Part of a small language model's weights.
Size: width 384, MLP 1536 GELU, vocabulary 2048, 28M parameters.
Architecture: LayerNorm before each block, no biases in attention or MLP, tied embeddings.
Training: a variant of Adam for these matrices, 384M tokens, 5861 steps.
MLP neurons of a small language model. Each row is named by its layer, matrix (up: input weights) and neuron, and shows model dimensions 112-207. Each number is 50 + 10 x the weight over its row's rms, rounded and kept within 0 to 99.
After each neuron's rows, "fires on" lists the tokens most often at its 100 highest values on Wikipedia text that the model never trained on.

L8.up284:55 37 59 56 39 58 44 47 48 41 57 54 34 55 39 59 50 54 70 60 52 38 51 62 26 41 56 35 38 53 68 67 59 56 42 42 49 40 42 56 60 62 60 40 40 58 60 63 43 43 53 40 58 64 55 54 42 65 52 53 45 66 54 55 43 58 66 76 34 60 66 63 55 55 49 64 47 51 42 54 44 44 54 38 36 64 50 52 30 57 50 45 57 47 36 51
fires on: " is", ",", " are", ";"

L6.up1422:50 43 53 64 43 44 36 52 61 60 51 35 34 54 51 54 50 47 44 38 58 30 33 52 43 41 58 46 32 55 44 55 65 55 27 71 32 66 60 55 64 56 50 56 48 66 59 54 40 51 56 49 66 64 51 51 46 55 48 65 39 52 66 50 50 51 64 55 49 50 32 43 50 44 55 48 47 35 26 70 52 42 56 44 43 42 45 40 61 56 43 40 55 54 46 59
fires on: " C", " E", " e", " c"

L8.up919:55 71 37 53 59 51 37 55 28 59 59 45 61 45 40 58 31 55 36 46 46 42 43 60 52 38 48 71 38 55 46 39 69 54 53 46 50 44 33 55 45 55 58 58 46 61 37 65 48 58 53 56 49 64 39 44 64 49 41 41 39 50 45 57 39 46 44 50 50 52 35 41 65 54 57 47 62 59 60 60 45 33 55 37 54 38 50 46 58 57 49 42 53 52 50 62
fires on: "uch", "ough", "augh", "in", "h", " so"

L6.up206:44 51 50 47 54 47 38 55 56 59 52 52 46 60 56 47 45 27 55 45 69 43 43 64 48 35 50 58 43 53 39 74 43 49 38 37 49 70 48 49 45 53 61 67 44 66 62 56 39 27 49 61 51 51 32 37 55 58 54 58 36 54 65 44 31 49 53 42 48 50 62 41 53 36 57 55 62 51 42 60 50 35 41 51 46 54 65 51 33 35 60 42 49 51 44 40
fires on: ":", "I", "'", "X", "."

L4.up531:38 33 74 52 19 70 53 57 34 37 50 51 45 35 54 54 42 41 52 43 56 40 57 72 36 46 47 33 47 37 64 60 57 49 46 34 35 55 44 42 71 66 47 34 43 54 52 59 57 46 55 46 53 45 58 42 54 68 27 61 49 61 44 57 53 49 61 59 39 59 77 51 57 46 56 46 47 47 44 46 38 51 47 46 41 59 49 65 41 67 54 52 45 59 49 59
fires on: ",", ";", " include", " included", " including", ":"

L5.up1419:51 53 40 74 27 35 49 44 56 51 60 59 54 63 56 65 43 36 43 43 47 59 50 55 49 42 45 51 68 56 55 41 57 58 54 56 66 55 36 54 49 45 51 40 42 56 75 57 45 45 46 54 35 44 56 64 53 39 47 40 44 59 70 60 32 51 39 61 58 39 42 50 44 53 49 54 53 49 51 69 54 43 52 47 33 37 63 58 43 38 58 33 34 52 60 45
fires on: " and", "==", "ther", ";", "\n", " |"

L6.up1043:39 60 44 59 55 67 54 64 51 67 51 49 44 51 34 54 36 48 43 66 51 52 65 48 42 38 59 46 52 56 32 43 52 41 46 39 52 39 44 59 47 66 47 66 59 46 29 49 58 65 54 43 41 43 64 43 60 54 56 46 53 37 63 53 57 59 57 41 62 47 43 54 61 37 56 52 49 39 56 70 60 49 52 33 31 57 57 58 69 45 48 40 33 47 67 30
fires on: "S", " m", " S", "-", "W", "a"

L5.up1200:51 51 55 54 48 53 56 48 55 52 40 53 69 53 54 57 37 47 59 46 63 48 24 56 49 34 52 51 56 49 51 77 63 63 38 54 45 56 47 52 49 37 56 67 47 50 51 65 41 42 53 52 35 37 47 36 34 59 52 39 36 58 59 47 43 52 48 51 42 32 44 29 71 52 51 54 69 44 45 57 38 24 52 49 42 31 52 53 50 42 58 42 59 67 48 31
fires on: "."

L5.up1:46 58 49 66 59 49 56 55 52 54 41 34 52 72 53 50 63 45 52 72 45 66 52 64 42 40 52 64 48 54 45 54 45 67 38 66 59 52 75 56 50 49 58 71 49 57 47 50 47 55 40 43 45 49 49 47 67 54 51 52 37 37 55 62 41 51 55 40 50 50 30 33 58 41 56 44 53 58 55 48 60 47 52 34 47 49 61 48 53 50 54 33 38 53 53 34
fires on: "-", " m", " p", "m", "rom"

L6.up850:51 25 52 40 57 60 49 31 50 46 52 44 64 46 45 57 43 43 36 59 72 63 49 55 33 48 38 40 63 63 60 34 52 48 50 36 46 63 40 41 65 52 52 45 49 41 51 71 72 55 42 44 52 66 63 62 23 54 47 43 51 56 55 40 48 53 45 55 45 37 64 50 55 41 56 46 51 70 48 56 60 30 47 38 47 70 47 41 52 46 56 45 44 77 54 56
fires on: ","

L8.up5:30 66 57 53 50 40 53 69 34 58 51 61 24 42 50 46 50 47 64 42 57 33 39 58 48 55 48 52 60 58 48 45 76 42 41 54 53 59 44 44 34 49 51 58 41 75 54 57 38 50 48 30 62 59 53 46 55 60 51 54 23 61 64 52 48 53 59 69 49 58 46 59 55 47 41 41 46 40 48 37 59 48 33 56 49 42 50 40 54 49 59 34 50 55 38 59
fires on: "es", "e", "ate", "ac", " E", " C"

L5.up1325:35 43 58 50 56 45 57 58 35 68 62 32 50 50 71 44 38 47 52 53 55 52 27 52 40 49 41 39 44 41 35 44 52 36 49 67 43 65 55 45 51 46 51 55 41 67 56 68 33 50 59 32 43 64 49 42 66 58 41 50 52 40 54 35 43 44 64 71 45 57 39 58 62 64 41 52 59 39 54 42 69 38 53 40 51 55 54 57 54 46 57 53 65 43 59 50
fires on: " con", " Con", " res", " ac", " Res"

L5.up729:46 45 58 51 55 48 64 38 41 55 61 55 41 54 42 51 57 45 54 67 53 52 40 52 42 49 38 74 38 50 56 40 51 45 33 60 44 49 58 49 55 39 54 54 38 74 46 47 42 54 61 42 73 69 56 56 57 64 37 64 56 28 50 35 38 48 67 49 25 43 73 52 46 69 50 49 49 43 40 58 28 49 52 42 55 47 30 56 38 53 56 42 66 54 48 37
fires on: "-b", "/", "-p", "202", "P"

L6.up1274:50 50 70 50 42 43 59 66 59 51 43 42 51 46 62 48 54 61 35 41 57 49 46 44 80 47 39 57 37 50 58 49 60 69 44 50 62 53 55 63 24 47 53 41 42 63 56 47 26 42 45 46 54 55 44 57 56 33 40 35 49 42 60 59 36 58 70 46 40 49 47 50 62 50 70 56 69 34 71 37 34 62 45 56 45 35 43 63 31 33 63 34 52 48 62 50
fires on: "9", " |", "2", ":", " –", "-"

L8.up745:37 35 60 55 44 58 42 51 35 64 49 49 42 47 59 52 58 43 62 57 66 46 52 38 41 45 50 49 49 53 65 57 47 51 43 51 50 50 47 63 54 61 59 43 39 55 56 56 49 43 65 55 45 53 73 41 68 63 51 42 38 64 60 70 59 52 67 45 50 50 52 67 56 46 57 68 63 61 51 52 48 32 38 37 36 36 37 53 51 42 52 46 59 59 35 45
fires on: ".", ").", ")", "\""

L4.up82:47 54 61 47 41 58 51 39 40 46 51 47 22 63 47 45 57 56 68 49 50 44 45 40 43 46 54 43 48 65 75 44 56 53 56 60 75 45 39 60 49 45 51 36 56 62 47 73 42 46 53 43 46 68 52 48 55 54 31 51 28 78 45 55 47 55 48 69 40 48 53 60 52 27 50 67 54 54 46 53 56 53 43 42 50 56 48 58 46 51 54 46 28 63 35 49
fires on: " as", " is", " was", ":"

L4.up1302:34 61 57 65 37 54 42 56 46 51 41 43 41 48 68 48 58 40 60 47 58 61 30 57 43 37 63 47 44 47 64 55 55 66 57 49 73 57 38 62 31 55 55 34 50 67 50 57 37 24 49 50 35 54 55 53 50 55 44 51 47 63 57 60 53 56 48 67 50 52 46 63 45 35 55 80 46 42 45 53 37 48 32 48 41 44 50 54 50 54 58 32 47 54 43 39
fires on: ";", ")", "),", ":", "',", " was"

L6.up1237:57 62 40 66 38 53 68 52 52 57 60 51 38 64 45 55 47 41 59 61 61 60 37 69 36 47 50 61 71 48 67 50 64 53 52 21 50 44 36 56 40 37 54 42 34 54 45 60 43 53 44 62 33 47 55 48 45 41 63 37 39 51 60 53 49 52 48 53 50 49 37 63 51 54 39 60 62 51 55 60 52 37 58 48 44 53 49 61 37 55 60 30 58 62 44 55
fires on: " were", "\n", ",", ";", " are", " most"

L4.up969:36 55 52 50 50 49 60 52 40 57 43 48 49 31 49 53 51 64 49 46 59 52 42 37 37 58 53 40 55 37 56 56 59 31 40 62 75 72 33 55 40 63 54 48 58 57 55 56 42 48 44 59 37 56 43 56 56 57 45 49 32 44 54 55 46 33 58 51 31 40 67 47 50 49 56 60 48 56 42 56 50 39 42 53 48 48 51 51 64 54 54 40 41 51 54 43
fires on: ".", "\n\n", "|", " and", ",", " but"

L5.up362:48 35 49 65 37 47 55 64 41 47 56 41 31 29 59 41 54 61 49 78 63 30 38 49 44 38 61 46 43 60 62 62 56 51 47 42 46 62 43 58 43 41 55 39 59 59 57 47 45 44 46 50 59 59 39 67 54 55 52 56 44 64 62 53 53 57 73 58 60 59 74 57 49 57 54 59 57 49 25 51 40 52 47 50 46 63 48 52 37 57 45 43 33 49 44 74
fires on: " is", " are", ",", ":"

L6.up1503:29 36 44 60 58 48 62 35 61 49 62 44 45 73 46 58 70 65 67 43 40 52 56 46 50 59 48 55 51 47 48 50 49 63 53 63 44 33 52 40 69 59 49 51 41 50 51 53 61 50 62 47 51 62 50 35 56 60 43 43 58 57 55 50 51 58 57 31 32 56 45 46 43 45 66 51 61 43 57 43 41 64 45 49 47 53 54 48 51 41 67 70 56 63 56 35
fires on: " of", "reat", "at", "ast", " d", " new"

L8.up1034:63 61 25 58 59 60 62 44 51 74 43 24 36 46 46 42 47 50 61 55 51 40 41 50 45 45 56 54 35 55 29 41 52 42 37 65 43 53 52 44 36 59 60 52 53 63 42 44 50 63 53 53 50 45 61 41 46 82 51 50 54 38 43 40 36 55 60 49 33 45 47 39 66 42 48 35 51 54 63 59 45 38 26 54 48 49 53 76 59 48 52 69 55 41 49 57
fires on: " f", " F", " b", " h", " re", " ob"

L6.up136:52 52 63 64 59 53 53 51 59 54 32 35 49 55 55 55 74 57 42 61 62 66 37 50 63 42 59 60 45 40 50 33 56 50 41 37 65 50 56 71 43 44 56 46 59 66 60 39 30 37 50 56 40 56 50 59 56 43 27 33 39 66 58 52 37 51 76 42 36 47 33 53 41 46 68 80 52 53 50 48 42 50 48 45 44 50 44 61 43 39 41 30 53 53 47 45
fires on: ".", "|", ":", " |"

L4.up238:57 53 59 64 47 44 46 51 50 32 32 44 53 49 66 45 53 34 47 49 39 45 49 66 34 35 40 59 42 36 37 41 56 53 39 60 59 45 50 60 48 75 54 47 53 59 54 51 37 62 44 53 49 63 55 45 50 51 27 60 42 37 58 50 39 63 55 41 58 53 52 47 55 22 46 44 50 54 43 53 45 60 34 39 48 53 43 61 53 36 55 43 57 59 38 47
fires on: "R", "D", "–", "°", "G"

L4.up1241:42 57 58 57 49 58 50 59 27 52 60 62 42 55 54 50 50 35 51 39 74 56 43 56 48 36 44 51 57 19 50 58 39 56 41 40 42 64 38 62 49 49 50 53 35 56 65 54 34 41 57 58 52 53 37 44 62 57 34 44 26 44 51 72 33 57 67 56 40 47 48 57 55 38 50 42 53 44 37 65 27 49 43 43 38 44 39 65 45 46 63 29 73 50 44 45
fires on: ".", ":", "6", "7", "4", "1"

L4.up983:57 38 51 37 63 47 56 32 50 35 50 48 49 63 31 56 68 57 42 54 61 53 55 36 43 27 49 56 50 70 44 47 50 47 47 50 61 47 50 49 29 52 51 40 63 38 47 46 63 60 65 50 47 64 68 39 41 64 66 46 47 55 44 32 39 41 42 53 34 41 38 59 65 32 55 67 53 50 31 58 55 57 49 30 44 67 55 54 60 47 55 55 41 55 51 54
fires on: "\n", " its", "|", " the", " their", " The"

L6.up1429:67 60 49 50 64 51 44 44 52 60 32 30 53 62 49 63 45 49 59 35 47 58 29 51 41 47 53 56 47 49 55 50 61 50 41 52 55 55 44 40 49 32 46 55 55 63 36 19 37 61 63 43 58 54 53 42 53 65 51 34 53 40 64 51 37 39 56 50 49 50 40 52 65 64 56 44 57 28 45 53 32 53 52 50 48 54 44 64 41 62 51 69 75 41 63 47
fires on: " F", "if", "F", " f"

L6.up219:53 64 65 46 58 54 43 40 48 63 47 45 50 58 44 56 42 61 62 40 60 68 56 53 37 48 49 43 55 53 52 52 62 35 48 46 74 59 29 61 58 52 47 45 52 53 57 68 60 63 38 40 38 58 50 50 48 61 45 60 35 61 54 54 34 55 51 66 43 31 58 41 49 42 46 67 44 70 29 51 72 31 27 47 40 54 62 47 60 60 35 39 50 54 41 49
fires on: " and", ");", ",", ")\n", " (", ";"

L6.up23:44 46 51 52 59 41 57 40 41 38 49 31 46 49 61 53 54 49 57 45 39 40 48 55 29 51 43 65 45 43 56 35 59 74 51 54 41 33 54 47 59 44 58 34 45 69 46 53 48 30 54 49 55 50 54 44 57 51 26 38 42 58 63 53 50 72 69 53 48 42 49 66 51 48 67 52 60 38 86 40 43 67 44 47 52 61 52 66 48 40 56 49 57 53 67 52
fires on: " of"

L5.up1396:44 74 66 57 49 29 45 60 54 55 56 55 55 47 57 58 65 51 74 44 59 57 56 62 47 28 52 83 48 30 38 39 56 62 48 60 51 56 48 50 60 40 56 51 48 42 53 48 46 65 53 48 52 54 63 52 52 41 29 55 41 42 56 49 36 58 69 55 46 46 27 77 57 34 46 25 55 45 30 51 33 55 44 43 41 52 52 72 45 51 57 40 50 49 45 50
fires on: ";", "/", "0", " m", "%"

L6.up1414:53 45 56 48 59 58 45 24 39 60 52 43 68 43 47 45 49 45 58 54 63 55 40 70 47 41 30 46 56 51 57 54 47 44 54 41 48 51 40 51 43 55 52 56 40 66 59 65 48 67 56 27 54 73 55 67 46 61 46 50 47 39 49 51 39 48 54 58 40 46 53 45 57 62 58 79 56 65 38 57 68 28 55 41 48 49 62 62 59 50 58 46 54 60 31 49
fires on: ",", "),"

L5.up769:30 72 69 56 47 35 64 57 56 56 73 50 56 74 66 44 58 51 79 54 54 58 49 43 50 41 54 69 42 54 23 50 50 67 49 49 66 50 50 54 34 59 51 52 49 64 41 58 31 55 43 62 41 56 49 44 53 31 45 54 32 46 61 57 39 51 61 57 42 41 52 57 68 53 53 46 60 56 51 45 36 54 42 48 44 26 40 66 39 45 54 44 38 43 57 48
fires on: "%", "nd", "D", "}", ";"

L6.up203:59 34 56 47 56 64 42 30 48 64 63 31 46 45 69 44 37 51 40 51 52 51 23 51 39 53 37 41 54 49 48 30 49 47 44 44 44 73 31 37 42 59 59 49 50 59 46 52 52 43 49 34 49 59 69 51 33 63 37 64 42 48 49 37 46 49 55 57 53 56 55 47 52 66 52 47 54 50 32 47 58 32 34 44 57 73 55 50 42 45 59 49 61 62 55 66
fires on: ",", " Res"

L4.up1511:46 43 59 52 37 52 47 50 50 45 53 45 42 63 57 49 58 58 57 52 53 39 48 43 42 33 54 48 40 64 74 36 60 58 52 58 61 35 55 51 50 48 41 19 60 55 48 65 34 51 42 57 24 55 61 44 52 51 33 44 44 74 48 60 42 61 47 54 44 43 51 69 41 22 64 64 58 51 59 50 56 68 41 42 52 63 48 63 48 36 50 64 37 57 55 53
fires on: " of", " at", " through", " the", ":", " from"

L8.up245:51 65 48 44 43 59 54 49 42 68 55 67 58 40 54 45 52 51 55 36 54 49 61 43 58 49 47 42 54 48 56 55 54 50 52 63 40 58 27 41 26 54 52 59 43 51 59 72 40 20 73 59 61 53 51 53 64 70 41 43 45 66 41 51 41 55 37 40 50 46 67 63 54 73 50 73 62 53 51 57 40 12 34 33 49 47 56 62 64 52 57 36 57 60 41 56
fires on: ")", "ia"

L6.up1143:55 40 61 53 54 31 42 47 41 50 42 48 57 64 50 61 68 60 53 37 51 60 52 61 50 55 58 37 48 67 51 49 56 60 43 48 48 42 59 53 60 36 46 51 29 59 64 35 44 42 46 50 42 48 50 42 60 46 63 63 74 43 55 73 53 62 59 61 55 38 58 44 45 50 56 53 56 45 57 42 41 55 44 60 42 49 51 54 65 57 64 53 47 59 55 71
fires on: "ic", "ical", " second", "ional", "inal", "ior"

L5.up1013:60 54 48 64 46 44 62 48 37 51 55 18 52 49 67 49 49 36 64 55 34 46 37 66 49 46 42 62 35 55 40 50 60 62 44 52 44 48 68 47 69 41 49 54 53 58 37 67 47 65 47 73 53 63 46 33 45 48 40 50 25 48 55 52 40 64 46 36 48 63 43 32 51 24 49 40 50 40 63 48 51 47 32 48 55 42 51 52 53 54 50 47 42 65 40 32
fires on: " F", " Ed", " f", " Ant", " D"

L6.up1277:42 38 46 50 33 62 56 35 42 62 51 46 43 51 59 52 38 56 59 42 63 43 49 56 46 41 52 43 46 60 44 37 56 43 48 40 41 56 40 54 60 59 47 56 51 70 45 79 40 52 49 37 35 76 65 48 58 58 23 58 31 49 43 46 40 58 45 59 41 43 54 61 48 56 65 52 57 58 47 44 65 32 42 34 52 50 48 49 70 38 34 44 47 59 55 37
fires on: ",", "),", " also", " which", " and"

L8.up20:51 42 55 49 62 50 39 52 26 55 35 40 44 29 66 49 46 49 63 23 45 45 26 38 53 63 41 64 48 43 64 49 62 60 45 61 46 54 47 60 61 53 56 54 44 37 52 45 40 33 48 42 62 45 53 54 67 42 56 37 42 58 41 52 36 41 69 49 41 34 51 61 50 43 62 51 54 32 66 52 33 52 52 68 43 59 57 61 66 56 70 60 61 51 42 43
fires on: "re", "ro", "red", "form", "rib", "ed"

L8.up309:60 39 56 60 59 45 31 34 55 43 66 25 49 59 52 69 69 50 47 23 65 51 46 42 30 52 38 57 40 59 56 34 59 46 42 42 45 35 40 43 54 41 53 45 43 65 58 58 61 38 56 56 57 48 58 44 53 62 64 45 58 47 62 63 53 49 64 48 56 28 47 48 49 67 47 68 58 47 49 45 78 57 53 62 51 62 59 52 48 64 55 62 54 46 58 68
fires on: "ic", "ial", "ual", "ical", " four", " new"

L8.up303:56 57 53 60 39 39 42 40 47 56 62 41 42 66 36 64 38 56 39 45 44 48 71 70 58 57 46 58 36 57 45 75 59 57 55 49 47 42 48 57 22 39 50 59 44 64 45 55 49 39 58 56 38 51 46 41 53 52 38 36 42 56 54 67 31 51 48 46 35 48 33 45 57 67 57 70 48 62 45 48 64 30 40 43 52 47 47 50 53 39 54 44 33 49 46 50
fires on: "es", "h", "red", "uch", "ed"

L8.up1347:50 43 55 59 41 44 46 49 49 60 59 50 38 55 57 43 37 58 60 54 43 45 20 70 41 42 44 38 48 69 48 62 59 41 46 53 37 57 57 42 47 44 50 60 38 69 51 44 19 58 45 30 50 50 50 49 41 59 33 52 35 60 56 41 51 48 64 46 44 46 47 64 65 59 57 41 59 28 25 59 39 42 44 59 38 53 56 53 51 58 57 43 65 51 50 58
fires on: " C", "E", " cons", " E", "ex"

L4.up843:52 35 43 52 65 63 60 45 67 59 59 45 33 48 51 60 51 47 54 65 57 41 58 43 41 44 44 36 43 46 40 42 46 43 33 71 47 47 51 44 52 39 48 70 46 49 46 59 58 49 63 60 62 65 58 38 31 63 45 45 64 45 52 35 43 62 43 44 39 63 51 42 45 36 41 45 50 46 60 57 56 56 39 59 39 58 54 61 37 33 57 63 62 48 63 44
fires on: " sp", " Sp", " comp", " dep", " b", " st"

L6.up1329:42 53 31 51 37 38 48 44 49 73 35 53 51 45 73 48 25 50 58 44 49 28 41 47 46 47 33 52 82 39 73 72 61 42 40 43 46 61 48 55 64 44 58 57 48 51 42 55 43 42 58 43 30 60 67 45 67 51 39 33 36 60 52 51 46 44 53 64 53 33 53 49 46 40 57 48 61 39 71 58 56 37 57 42 35 67 48 66 59 35 65 56 61 57 47 40
fires on: "re", " rele", "rib", " there", "le", " sign"

L6.up289:61 54 49 71 59 53 58 38 52 49 59 29 52 59 57 45 47 39 58 48 54 40 36 56 43 45 54 47 37 65 55 61 57 65 51 45 33 67 64 49 60 45 53 57 35 55 50 62 57 55 49 71 45 62 55 28 38 61 48 47 47 66 56 38 47 56 63 39 43 50 40 37 62 44 40 40 55 30 60 53 44 49 48 37 47 63 51 47 33 50 50 48 63 62 57 37
fires on: " F", "-", " f", " a", "F"

L8.up840:43 43 42 54 47 54 50 49 56 50 50 58 30 42 51 48 38 47 52 51 52 68 30 43 49 47 56 34 65 37 71 60 44 48 48 67 40 46 43 39 56 53 50 50 52 53 52 57 41 38 34 65 56 61 56 37 53 32 51 36 42 60 56 53 56 67 54 45 51 52 65 49 40 37 63 62 51 27 60 54 44 57 38 36 38 73 58 40 82 33 66 52 44 56 56 45
fires on: "at", " of", " for", "un", "et"

L4.up477:42 74 55 57 60 46 41 43 63 25 49 55 40 55 49 57 60 42 40 45 62 48 43 80 41 44 34 66 50 53 50 61 45 52 40 44 55 64 54 48 42 73 57 71 50 73 66 61 33 44 62 44 43 62 53 51 63 39 41 47 36 41 68 43 40 56 70 41 50 52 42 50 62 48 64 50 53 46 47 55 47 46 32 48 45 51 48 52 43 30 47 43 54 66 40 39
fires on: " J", " P", "°", " G", "P", "7"

L8.up319:33 47 37 54 52 50 56 44 62 59 40 67 36 45 53 54 47 37 37 40 67 52 26 41 50 41 58 26 60 44 47 50 54 43 47 54 55 53 44 67 56 83 55 64 53 58 70 46 48 37 51 38 45 51 62 68 50 40 41 31 63 57 54 58 57 52 48 44 24 58 34 56 60 51 53 73 56 53 58 54 48 38 45 44 36 45 41 43 52 41 58 30 44 47 49 63
fires on: " Japan", " bro", " Je", "ol"

L8.up167:47 56 35 47 53 32 51 31 61 45 44 60 45 61 46 69 57 26 65 44 65 50 35 62 57 44 42 54 42 63 48 47 51 47 47 49 43 52 56 40 40 56 55 50 46 52 55 54 54 50 68 55 43 44 47 41 39 66 43 42 57 33 63 40 43 50 43 57 39 49 52 53 55 30 48 52 39 41 54 50 54 37 22 57 33 48 53 57 48 40 56 44 44 52 45 54
fires on: " J", " R", " Ar", " G", "ual", " Q"

L4.up415:59 53 44 55 53 29 57 44 54 54 49 31 39 58 47 43 46 29 48 57 48 61 37 73 45 39 42 47 47 37 53 48 46 62 47 55 44 41 59 58 38 55 49 47 45 67 47 58 39 58 40 39 41 60 54 51 60 74 28 57 37 40 47 43 35 52 56 46 49 46 53 59 53 41 44 41 47 55 35 61 62 43 36 48 55 51 47 58 37 51 48 44 55 60 50 54
fires on: "R", "\n\n", " the", "–", " m"

L4.up790:56 60 59 38 53 49 60 37 54 59 46 46 49 56 32 49 72 49 54 64 66 39 71 40 39 22 59 52 43 58 46 38 46 45 40 47 67 71 51 56 25 49 49 50 60 47 57 46 50 59 47 54 54 61 63 54 42 62 56 43 51 44 42 51 39 54 41 65 39 31 35 60 49 44 42 55 63 65 42 67 51 37 43 24 37 64 43 43 54 55 56 38 37 60 37 54
fires on: "|", "\n", " |\n", ".\n"

L5.up317:46 60 34 74 32 32 54 56 48 41 45 55 56 56 58 55 65 45 29 51 53 54 58 70 31 34 49 54 54 55 59 27 47 44 46 63 56 58 24 49 53 66 56 50 36 51 60 46 50 36 42 62 47 59 57 68 50 48 28 57 64 59 48 72 54 57 64 46 57 45 49 42 52 37 50 40 53 43 39 60 45 47 46 54 30 68 45 63 48 40 38 33 46 73 46 55
fires on: " ", " medal", "\n", ";", " U"

L4.up1448:52 47 57 51 61 54 49 47 47 53 58 59 41 39 47 53 57 38 59 57 64 53 58 33 50 47 46 54 53 58 46 30 61 50 46 48 48 35 53 47 56 19 54 60 50 43 63 60 47 60 56 45 67 67 56 43 29 48 54 29 62 51 59 32 42 56 51 46 39 37 33 63 69 65 43 55 52 56 47 55 44 41 39 51 50 59 41 66 52 57 57 54 56 51 68 59
fires on: " comp", " dep", " imp", " dist", " cur"

L6.up5:54 49 41 61 54 63 52 23 51 63 56 36 63 46 50 56 43 50 58 49 60 54 42 63 51 43 48 51 68 46 50 49 54 57 53 53 38 40 42 43 51 42 55 59 60 68 50 71 34 54 40 43 29 59 60 64 45 64 42 32 38 38 53 58 48 42 44 41 46 34 42 45 72 73 56 61 67 52 56 61 66 32 60 47 42 60 56 56 66 43 51 34 60 62 54 36
fires on: ",", "."

L8.up15:52 41 53 45 46 65 58 49 37 50 44 43 50 37 43 67 49 44 53 32 49 33 56 50 39 56 41 51 47 60 64 61 69 30 36 49 54 50 55 52 52 42 58 49 29 58 65 64 39 54 53 21 51 63 43 61 63 62 57 48 58 46 86 60 39 48 54 58 63 48 56 36 48 47 53 39 59 20 41 46 69 34 50 50 43 72 43 49 36 59 56 42 62 44 50 57
fires on: "im", " U", "ab", "ri", " un", " def"

L6.up837:49 42 41 52 53 65 60 38 38 64 50 31 63 50 58 55 38 49 46 46 61 52 51 64 55 48 41 57 39 48 40 50 62 56 51 43 39 42 42 56 64 53 58 56 43 58 53 74 48 35 51 39 43 76 70 58 61 57 42 47 38 34 46 52 49 49 50 57 34 43 35 49 52 56 53 46 55 67 59 47 61 34 45 32 46 59 54 58 52 42 48 39 51 50 48 43
fires on: ",", " as"

L6.up1506:41 49 53 57 47 40 52 36 47 72 63 36 53 61 51 44 50 44 51 48 64 39 42 56 29 47 45 50 41 38 41 41 50 68 48 64 41 56 45 49 54 59 48 51 47 50 53 62 45 50 36 47 44 62 86 63 38 59 45 46 34 23 35 69 40 55 51 67 27 38 63 59 51 69 59 72 60 49 48 53 56 33 53 38 48 55 41 57 66 15 43 24 52 50 45 49
fires on: ",", " and"

L4.up214:54 56 62 68 64 44 46 46 71 57 63 47 49 49 57 54 70 62 42 67 44 43 41 63 53 44 33 69 56 50 47 37 55 52 36 59 41 49 52 48 55 53 50 61 43 65 53 67 47 51 48 47 57 62 47 48 64 57 41 40 42 42 73 50 46 46 63 57 51 63 23 44 56 53 42 40 55 37 58 49 55 51 52 43 52 56 48 42 38 51 52 31 53 55 61 49
fires on: " p", "th", " pr", " o", " m", " f"

L6.up1465:42 53 61 51 53 39 60 63 36 33 49 48 55 65 51 45 60 49 75 30 48 75 29 52 48 56 52 68 42 28 49 35 61 50 46 64 40 34 64 44 47 43 54 52 44 59 45 36 38 38 52 47 64 64 53 59 60 40 48 56 61 43 60 58 50 46 64 44 22 48 49 47 43 44 40 49 56 44 54 41 33 56 45 57 58 57 64 48 63 51 57 54 62 31 66 36
fires on: "-s", "-d", "-b", "-c", "-p", "-t"